{"d_mlp": 1024, "qk_norm": true, "final_lr_fraction": 0.0, "seq_len": 512}
MLP neurons of a small language model. Each row is named by its layer, matrix (down: output weights) and neuron, and shows model dimensions 176-239. Each number is 128 + 32 x the weight over its row's rms, rounded and kept within 0 to 255. A neuron's up and down rows have the sign that makes its largest values positive.
After each neuron's rows, "raises" lists the tokens whose logits its output raises most directly, leaving later layers aside.

L11.down756 [119  85 162  52 100 109 106 171 129 107 151 157 121 113 128 143 159 106  89 155 108 147 147 183 146 194  98 182 128 103 115 109  79 160 146 115 135 118 172 132 146 116 140 133 164 118 133 162 131 154 109  96 154  73 132 121 100 127 157  82 181 110 146 146]
raises: " are", " include", " were", " have", " provide"

L10.down229 [113 182 159 141 193 141 116 142 171 173  88 159 121 128 184 158 175 143 153 118 122 108 169  95  82 136 100 151  89 124 105  63  62 126 119 158 121 140 164 140 192 167 120 184 101 133  93 149 173 154 124 170 155 175 108 132 168 166 141 157 179  90 125 108]
raises: "vision", "ng", "pi", "scape", "use"

L8.down152 [113 131 104  67 122 123 135 109 107 113 166 100 108 105  30  61 140 139 101 156 108 126 131 147 120 108 171 113 197 214 139  86 113 115 123 118 138  87 140 152 181 152 106 110 121 183  96 132  89  66 151 159 155 170 144 160 100  95 116 139 147 146 148 138]
raises: " British", " Singapore", " UK", " American", " Canadian"

L8.down741 [138 157  78 151 104 153 169 123 108  53 111 164 146  90 159 116 139 161  92 105  79 166  62 126 114 124 144 160 136 173  91 149 104 125  87 133 118  91  79  80 100 118  87 174 147 146  77 111  95 168 115 172 142 155 162 175 124  66 180 140 113 145 164 115]
raises: " of", "ary", "aries", " Of", " classification"

L4.down971 [ 95 159 208 119  84  92 127 102 188 158 195  99 149 225 196 139 128 144 191 174 137 163 122 137 171 125 106  89 108 187  90 105 123 136 109 150 143 118 124 166 108 201  87 138 125  63  92 116 186  85 191 137  94 193 127 200 200 115 187 136 115 131 109  98]
raises: "==", "In", "====", "===", "According"

L10.down615 [ 76 127 107 145 168 129 130 166 136 104 144 137 136  43 139 100 161 145 152 163 117 103 146  98 100 179 111 131 141 101  95  69 170 149 117 126 119  99 192 109 129 185  54 131  92 129 134 100 103 128 126  91 100 106 134 146 142  87 141 104 124  61 162  79]
raises: "ation", "ations", "ever", "ot", "gue"

L5.down574 [162 183  95 182 133 117 149 138 189 115 173  91 103 135  14  99 100 180 174 101 149 160 102 137 121 109  61 168 124 134  93 165 149 179 106 168 156 123  85 149 137 127 116 152 113 134 150  50 125 109  87 156 121 101 101 144 157 158 149 114 132  95 116 112]
raises: " Revival", "ists", "most", "ist", "ism"

L13.down766 [ 69 125 145 121 142 185 149 121 175 156 174 134 126 184 126  80 115 114 123 132  94 110 124  94 107 161 141 156 109  95 160 170 120 134 132  73 119  92 145 190 133 116 149 128 145  95 168 156 113 149 116 130 175  83  99 134 161 160 171 122 159 150 139  92]
raises: "son", "py", "mun", "part", "pi"

L13.down292 [110 151 113 112 131 125 118 102 138 178 128 144  66 139 231 181  81  81 134 131 166  90 192 130 165 152  75 144 158 153 177 128  97 214  97 108 149 111 145  75 163  82 131 120 151 114 100  78 125 144 144 224 117 140 103  59 167 103 143 102 161 168 183 190]
raises: "ent", "ati", "right", "ates", "ated"

L11.down202 [158 126 117 129  69 144 137  96 136 132 162 112 161 144 147  98 192  57 103 116 131 159  84 127 152 127 159 122 188 130 110 167 103 167 101 156  72 143 122  90 152 148 160 160 111 178 170 160 173 123  95 132  40  64 124  68 157 138 113  88 180 119 187 152]
raises: "s", " ", ",", "ch", "-"

L13.down822 [130 113 151 103 140 122 134 143  90 162  87 105 136 158 108  79 125 111 160 162 172 104 127 132  85 187  84 132 183 126 106 123 134 160 112 130 132 143 120 106  95  64 212  60 140 112 103 109 115 148 139 198 120 116 126 112 145 134  88 117 136 137 129 106]
raises: ".", ".\"", "\".", " sq", " respectively"

L13.down78 [ 85 136 102 151 123 147 158  77 112 176 100 161 137  98 115 118 181 110 141  68 131 128 153 134 121 191 128 127 158 147 125 116 132 129 137 137  73 107 147 124 147 117 113 175 126 101 112 127 145 171 152  69 143 133 138 114 121 107  95  80 112 150 113 150]
raises: "ated", "ations", "ating", "ation", " seed"

L13.down596 [153 149 101 138 152 127 149  83 134 126 121  58 115  41 166  98 145 126 101 108 120 112 180 140 122 152 150 183  91 151 147 142 173 150 185 155 131  76 175  87 189 120 111  83 156 140 123 103 169 108 114 145 146 127  85 144 114 103 174 196 145 166 152 122]
raises: "ee", "im", "nar", "ify", "tri"

L11.down785 [154 105 136 186 127 111 137 129 147 138 132 155  99 152  95 104 138 115 145  47 122 108  87 140  91 155  82 138 129 103 162 145  87  81  91 154 146 122 140  97 120 147 138 104 127  55 127 110 121 153 100 163 173  93 167 138 122  74 124 116 103 158 224 146]
raises: "ion", "ive", "ions", "ed", "es"

L2.down563 [142 138  99 173  83  98 156 109 136 160 216 135 125 107 138 112 111 115  40  98 105 172 208 110 104 142 134 110 154 110 126  76 109 163 149 150 149 164 165 140 145  98  90 140 125 147 174 148  89 135 118 126  84 124  84 139 113 145 129  67  99 111 118 139]
raises: "range", "ency", "rate", "hat", "eller"

L10.down29 [145 103 100  75 126  89 137 121  79  79 172 135 161 121 104 152 152 130 128  88  82 107  42 153 123 176 155 111 174 148 107 107  87 150 166 164 131 131 125 164 118 200 131 150  69 152 128  68  88 110 154 133 147 187 127 163 113 155 101 146 143  72 158 118]
raises: " UK", " America", " Africa", " United", " Europe"

L11.down931 [161 141 143 141  70 105 119 171  97  95  78 142 130 139 100 107  72 111 107 102 158 123 127 106 124 174  94 161 131  81 142 160 170 140  87 100 132  93  66 138 139 120 173 121  91 142 189 130 126 150 151 140 148 163 118 145 132 144 144 124 145 122 103 191]
raises: ".", ".\"", " than", "ne", "not"

L11.down49 [132 120 119 155 123  91 112 193  72  62  81 139  98 153 167 114 141 166  85  81 107 156 159 112 121 151 129 155 112 117 154 130 136  76  96  99 162 128 165 165 131 175 194 160 157 119 171 166  76 177 149  76 131 138 140 140 130 101 119 126 100 175 131 116]
raises: "'", "’", "′", "able", "ome"

L6.down784 [ 94  71 151 145 147 174  46 179 115 113 103 143 128 122 115  89 134 170 101 114 163  98 115 121  91  86 131 205 165 148  10 183 218 104 151 103  82 140 115 157 181 116 164 116  97  90  95 163 141 168 103 112 139 135 158 125 211 134 138 124 110 164  81 106]
raises: " it", " she", " they", " there", " he"

L13.down689 [101 130 214 175 131  32 156 205 135 104 157 152 142 172  69  79 168 134 108  96  85 113  78 105 133 164 163 138 110 103 151 115 168 178 119 102 105 173 152  79 142  76 120 158  82 127 177 129 105 124  37 110 152 106 124  80 143  99 118  95 145 133 137 161]
raises: " ", ",", " |", "-", " ("

L10.down121 [107  88  56 122 140 141 154 127 140  86 146 136 145 101 127  87 142 157 185  67 103 128  54 127  95 112  92 128 120 106 103  95 167 143  93 150 127 125 163 150 133  78 122  92 105 118 126 126 173 173 143 140 149  98 177 151 145 108 152 183 136 112 160 179]
raises: "ions", "um", "ional", "ador", "ments"

L13.down623 [132  99 135 123 182 196 166 123 105  86 107 159 147 122 126 128  98  91  80 149  84 118 169 135 128 112 157 146 136 144 112 147 106 134 112 154 157 129 107 114 180 146 114 186 128 128 103  96 123  88 168 117 127 156 160 169 119 159 149  93 112 142 167 131]
raises: "il", "ric", "til", "op", "ry"

L10.down277 [123 101 108 163 120 142 122  95  96 104 111 175 129  90 158 116 153  82 199  97  89  98 117  93 140 176 120 161  92 171  70 123 140 160 151 134 144  44 125  96 118 112 125 142  64  92 166 143  97 119  79 124 144 143  99 147 131 103 123 214 161 116 116 124]
raises: "the", "ions", "ion", "ure", "uri"

L4.down147 [144  76 104 105 150  73 120 128 128 145  98  72 126 135 177 128 103 167 148 140 114  53  53 155 140 190 106 101 163  86 135 157 105 128 108 118 156 155 142 157 156 115 121 140 149 157 108 124  64 102 107 155  92 198 150 132 128  63  95 202 109 123 138 113]
raises: "ent", "tory", "ide", "ect", "log"

L11.down715 [132 139 173 160 143 121 112  50 149  99 119 209 165 104  76 131 158 113 120 143  85 101 187 122 205 180 112  45  71  86 189 139 139 111 173 110 145 177 108 158 119 186 108 135 189 135 178  96  97 115 123 184 157 121 188 107 155 121 179 100 116 160 115  97]
raises: "ed", "ship", "age", "ement", "ep"

L8.down168 [ 65 155 104 125 121  58 105 108 163 101 169 109 137 123 198 117 149 166 142 182 106  62 153 124 105 122  89 111 124 128  89 196 184 110 126 154 107 187 157  85  59 103 105 134 156 141 126 142 130 191 117 140 127 208 127 150 149 151 144 143 107 132 158 107]
raises: "nce", "ld", "ll", "rt", "art"

L13.down156 [ 93 104 136 120 147 137  84 126  89 119  90  83 131 135  95 107 125  92 145  97 147 142 128 141  73 136 183 103 100  79 117 158 140 105 153 180 113 164  90  97  99 129 158 150 128 100 155  86 137 124 124 162  96 126 172 173 164 175 161  96 145 101 127  88]
raises: ".", ".\"", "\".", " respectively", "lift"

L11.down560 [119 103  77 114 151  41 137 102 128 148 201 118 171 130 100 140 133 150  92  97 113 201 146 198  65 112 121 144 190 181 149 111 145 179 111 163 149 114 227 167 139 119 105 142 121 182 120  87 120  88 101 119 154 140 153  96 124 110 133 104 161  49 109 174]
raises: " America", " American", " Africa", "east", "cott"

L11.down323 [175 106 130 162 108  93 149 139 133  53 151 150 100  88 134 152 120 136 129  79  88 105 125 146 185  76 109 140  49 125 138 135 108 118 107  85 138 144  82 154 124 128 125 185 161  70 108 142 164 170 118 107 149 106 120 135  64 150 120 109 114 119 181 146]
raises: "ment", "ments", "ion", "aged", "br"

L10.down249 [161  71  94 144  98  94  95 136 133 104 124 162 135 119 103 141 181 121 154 108  68 135 122 152 115 113  93 102 132 109 145  92 104  85 153 116 138 123 106 135 156 106 137 120  91  95 145 239 103 135 105 177 174 134 180 182 118 129 159 164 106  69 106 107]
raises: "tion", "ment", "ments", " time", "wick"

L8.down395 [121  94  80 168 168 101 101 134  68 142 119 135  68  59 192 110 119  96  82 100  71 144 138 149 147 138 140 118 122 149 173 193  82 159  98 193 163 138 119 169 162 117  79 120  47  47 131 133 126  95  96 149 129 107 152 133 119 174  97  78 100  83  80 156]
raises: "ency", "or", "ment", "ore", "ments"

L5.down119 [ 71 154 104 130 172 134  79 173 132 142 143 133 169 170  76 152 158 160 143  65 126 142  92  96 150 112  98 169 137 107  85 124  95 138 107 147 113 176 116  65  89  56  53  97 181  93 146 163 118  58  76  51  84  92 181  70 118 134 161 135 190 127 120 156]
raises: " seven", " times", " two", " three", " four"

L11.down474 [ 95  83 192 127 121 114 151 110 166  52 127 102 112 111  57 165 139 200 146 135 102 115 172 107 150 105 140  93  75  98  97 157 133 160  69 113 109 142 151  90 137 175 158 121 106 148 151 186 103 217 148 127 114 133 149 132  90 134 172 177 102 138  66 145]
raises: " others", " other", " many", " its", "ring"

L10.down38 [ 93 143  75 147 130 166 198 144 113  95 172 161 131 115 109 135 123 187 163 137 131 114  90 125 173 110 183 105 166 104  88 145 158 140 135  76 116 154  91  75 144 137 144 155 164 115 106 120 170 102 172 133 190 114 155 130 111 140 153 120  87 129 186 140]
raises: "ary", "er", "aries", "ment", "ments"

L5.down810 [ 72 111 128 135 106 104 135 131 174 103 127 202  61  97 113 189 162 199 124 116 149  94 171 139 127 149 109 157 123 135 174 118  99 126 131 138 191 147 106 101  88 120  84  90  92 115 169 115 127 117 148 107 170 112 141 138  82 135  59 107 169 110  95 100]
raises: "ence", "ists", "c", "ha", "ist"

L11.down993 [ 81 128 100 131 154  72 106 139 118 167 139  54 119 117  80 136  59 160 128 132 133 118 123  99  79 162 135 141 106 142  94 171 149 163 122 136 134 134 131  77 156 120 154  72 142  61 168  70 141 147 148 104  91 117 102 101  89 170  68 104 103 122 161 127]
raises: "ies", "end", "arrow", "u", "ence"

L13.down863 [121 152 118 107 134  91  99 115 114 156 119 148 117 126 158  67  74  85  25  46 115 124  65 121 114 120 195 127 108 146 197 128 134 148 101  97  90 171 158  71  90 145 143 164 180 102  82  57 165 157 160 155  48 186 172 120 124  53 116 195 140 151 168 123]
raises: "es", "ed", "ese", "ush", "ul"

L2.down659 [ 95 120 255  88 162 168 158  97 160 136 139 163 106 122 166 173 117 147  81  91 145 152  64 115  92 186 133 199 108 107 131 139  69 107 152 163 116 161 128 111  93 140 100 108  86 145 123 130 110 169 168 164 135 131  87  94  54  72 159  89 121 115 133 149]
raises: "|", "-", "E", "|---|", "\n"

L11.down411 [136 140  82 149 155 122 177  71 120 137 126 176 201  75 117 121 212  97 107 102  78 112 136 113 154  87  79  78 111 130  50 144 107  95 156  91 109 175  99 171 124 179 107 121 157 142 157 150 118  99 179  79 107 134 157  53 162 104 117 211  91  97 137 178]
raises: "ations", "ay", "ation", "ated", "ase"

L8.down906 [ 40  86 121 144 143 184 133 110 134 145 160 164 101 102  96 130 120 141 111 167 185 147  84  75 127 159 155 116 179  98  97 162 153 152 134 151 123  65 132 142  78 128  73 119 128  81 177 110 107 122  65 119  83 116 186 112 110 130 128 156  52 123 117  95]
raises: " four", " two", " three", " five", " few"

L13.down952 [167 164  98 122 115 169 174  92 160 145 118 147 111 142 150 109 112 143 124 135 126  91 111  88 133 123 166  89 125 183 167 134 181 151  89 106 130 169 133  90 152 122 114 113 164 152 102 106 156 139  65 144 144 154 137 126 128 167 151 177 100 110 111 127]
raises: "d", "ed", "ring", "ising", "ved"

L4.down414 [120 111  79  99  95 114  95 150 170 189  99 120 110 143 120 115 122 148 171 108 120 131 181 127 133 120  99 132 131 142 129 176 141 176  93 125 101 112 137 121 120 145 134 139  96 116 152  99 119 128 135  72 187 110 145 178 127 134 146 177 135 104 131  83]
raises: "ants", "ald", "ł", "hel", "ant"

L10.down930 [130  58 135  25 156 119 135 205 131 120 157 163 138  93 131 198 172 143 127 179 120 125 108 109 128 136 145 172 148  99 119  87  80 148 120 125  82  76 136 147  91 105 129 118 176  81  83 115 112 148  98 162 132  56 169 137  59 112 142 169 197 187  93 137]
raises: " were", " are", " include", "ight", "tag"

L13.down466 [108 111 111 151  98 179 126  74 128 108  73 101 139 140  84 123 141 146  78  76 105 154 176 126 157 135 168 151 102 162 150 127 168 131  79 202 186 133 124 133 201 139 139 126 117 100 131 158 125  78 100 141 100  98 123 139 145 116  65 140 157 146  79 173]
raises: "ions", "ion", "nam", " duty", "une"

L10.down1017 [115 212 137 114 138 141 142  62 132 153 120 149 188 129 192  62 141 106 130 128 131  89 107 149  65 148  66  96 187  96 146  99 155 172 143 172 156 120 145  76 170 107 153 121 114 155 100  86 143 104  98  99 139  58 136 145 130  97 168 133  95 123 104 172]
raises: "ating", "ate", "ates", "ations", "ated"

L13.down80 [124 152 149 112 116  42  83 103 106 105 131 138 161 161 106 147 122 120 121  96 134 121 126 129 180 180 110 110 140 123 150 141  76 103 148 137 151 107 129 131 115 141 247  92 118  97 109 132  95  96 179 148 137  90 164  86 153  96 107  57  92 106  98 159]
raises: "'", "’", ".", ",", " themselves"

L13.down609 [124 152 131 102 162  99 123 108 110 132 126 126 136 209  98 103 170  98  94 152  88 149 113  93 140 138 121 136  89 119 145 145  74 167 119 129 134  94 154 158 116  94 155  82 122 131 101  62  74 142 125 132 140 123 126 108 143 104 176 144 105 144  85  74]
raises: "n", "ne", "ped", "d", "ni"

L13.down592 [124 159 120 137 106 108 164 133 132 196 129 159  97 116  91 143 186 106 112 135 122 135 151 155  87  77 124 173 146 172 122  57 119 136 150 121  58 108 155 112 138 149  56 121  92 145 157 168  61 147 110 119 159 122  73 122 119 158  95 107 109 166 135 186]
raises: " ", "-", " and", ",", "2"

L6.down11 [ 96  76 174 180 113 132 120 136 184 123 190 183 124 120 133 168  91 155 132 132  89  93 104 178 120 174 109 136  85 101  99 112 145 142 144 176 111 104 111 159 146 131 159 144 102  88  89 134 125  96 135 164 168 114 139  97 151 177 125 112 142 150 115 140]
raises: "od", "bert", "onym", "ologist", "ped"

L8.down571 [141 206 143 137 125  87 104 143 113  88 127 199 125 130 153 176 112 146 157 155  84  95 175 149 152 155 140 120 148 153 125  68  84 181 113 211 141 120 157 106 115 142 155  94 137 117  93 106 117 145 149 136  78 149  92  87 109 123 152  89 121 143 110 113]
raises: "lum", "ris", "lan", "rio", "ne"

L8.down50 [130 128 255 141 118 154 154 155 153  90 128 116  89 127 130 172 135 152 129  97 142 107 156 141 125 155 126 128 138 154 130 168  98 127  90 177 188 125 103  87 149 172  98 143 130 108 121 124  72  75 120 132 223 144 125  57  70 143 144 122  76 137 120 182]
raises: "|", "-", "February", "Source", "day"

L11.down1020 [151 135  74 222 156 118 134  85  98 177 108 140 151 148  86  78 165 101  63 162  97  64 141 140 161 115 105 150 137 144 126 194 131 131 124 160 100 130 167  75 132 133 126 174 116  85  95 123 144 108 159  91 135 167 131 162 151 116 117 100 153 104  92 131]
raises: " took", " gave", " began", " could", " had"

L4.down351 [184 166 193 124 185 158 154 153 128 137 134 107 119  84 146 151  89 146 116 188 119  85 138 106  96 121  98 154 125 148 123 142 109 140 143 152 140 167 128 120 162 129  93 127  89 131 144  93  57 160 104 127 106 151  45 112 165 113 106  94  91  95 157 115]
raises: "|---|---|", "|---|---|---|", "|---|", "|", "”"

L11.down264 [118 121  65 146 122 104 204  49 167 112 151 138 113 122 119 152 163 139 135 149 154 139 151  87 126  80 155 103 103 134 111 139 136 131 174 148 193 146 176  39 117  96  99 158 128 106 130 111 131 145 101 128 138 188 154 124 136 116 112 159 150 136 144 108]
raises: "ist", "ial", "ral", "ists", "rib"

L6.down43 [128 132 212 138 111 155 176  86 116 115 183  79 159 164  99 137 177 138  98 137 145 146 122 127  83 140  66 140 157 141 129 132 112 162 148  70  98 103 121  87  69  55  71 105 121 107 174 133  86  82 123 145  83  97  63  85 132 106  99 102 119 115 122 155]
raises: " ", "-", "1", "2", ","

L4.down494 [ 99 118 101 194 132 125  83 148 189 152 129 138  79 125 146 159 154 168  91 135 158  85 119 123 108 121 174 181 124 172  96 104 145 119 107 155 127 121  82 129 133 119 146 164 100 108 124 169 178 179 150 197 130 113  78 117 111 117 116 172 132 106 134 157]
raises: "ions", "or", "ion", "ors", "ional"

L11.down152 [132 152  94  97 153 155 110 162 130 106 155  80 130 152 167 136 112 105 102 117 139  62 145 115  67 113 151 145 171 119 182  89 121 117 154 145 142 101 100 167  89 116 106  97 115 118 174 148 126 132  99 147 140 174  78 149 155 136 130 118 138 167 115 132]
raises: "zer", "me", "ver", "vers", "va"

L10.down1019 [212 150 115 144 145 121 110 129 104 127 134 169 122 117 169 128 124  98 119 115 156 159 114 158 101  82 118 134  80  90 136 172 120 154  74 111 142 160 144 176 109  85  65 147  93  97 107  53 193 119  84 104 112  85 169 116 120 167 142 115 123 107 140 151]
raises: "ary", "ar", "aries", "are", "ments"

L5.down393 [117 172 209 194 115 131 108  99 132 140 127 143 183 185 211 169 159 167 128 122 126  92 150  78  98  72 201  85  63 101 110 114 142 121 156 145 162  98 108 160 130 104  95 117 163 176 149 141 121 105 127 146 104 100 132 113  83 175 135 137 108 145 153 115]
raises: "===", "====", "Note", "==", "res"

L6.down1013 [102  67 255 114 119 166 107 154 154  87 133 124 167  86 119  79 180 172  95 105 123  96  90  65 147  55 126  96 144 103  89 141 153  94 143 133 145 154 139  92 160 104 127  62 153 177 102 116 179 142 115  84 119 125 161 154 189 125 107 128  94 125  90 105]
raises: " they", " it", " he", " we", " then"

L10.down317 [115 138 107 103 192 147 125 183 130 113 192 153 144 104   0 147 140 174  70  96 162 123 105  55 144 105 104 105 131 143 105 105 105  73  95 180 103 172 135 144 141 159 112 112 144 144 122 155 128 135 152 124 100 144 129 113 113 131 114 175 179 117 132 148]
raises: " others", " other", " more", " related", " rural"

L4.down274 [110 213 132 135  28  55 143 140  97 144  99 104  91 103  98 119 129  96 156 171  75  98 104 138 130 167 151  98 143 118 113 210 130 141 145 100  91  97 145 120 156 178 197 179 133 139 163  64 156 158 122 110  74  71 122 163 167 150 132 156 102 120 148 125]
raises: "s", "ant", "er", "ants", "ed"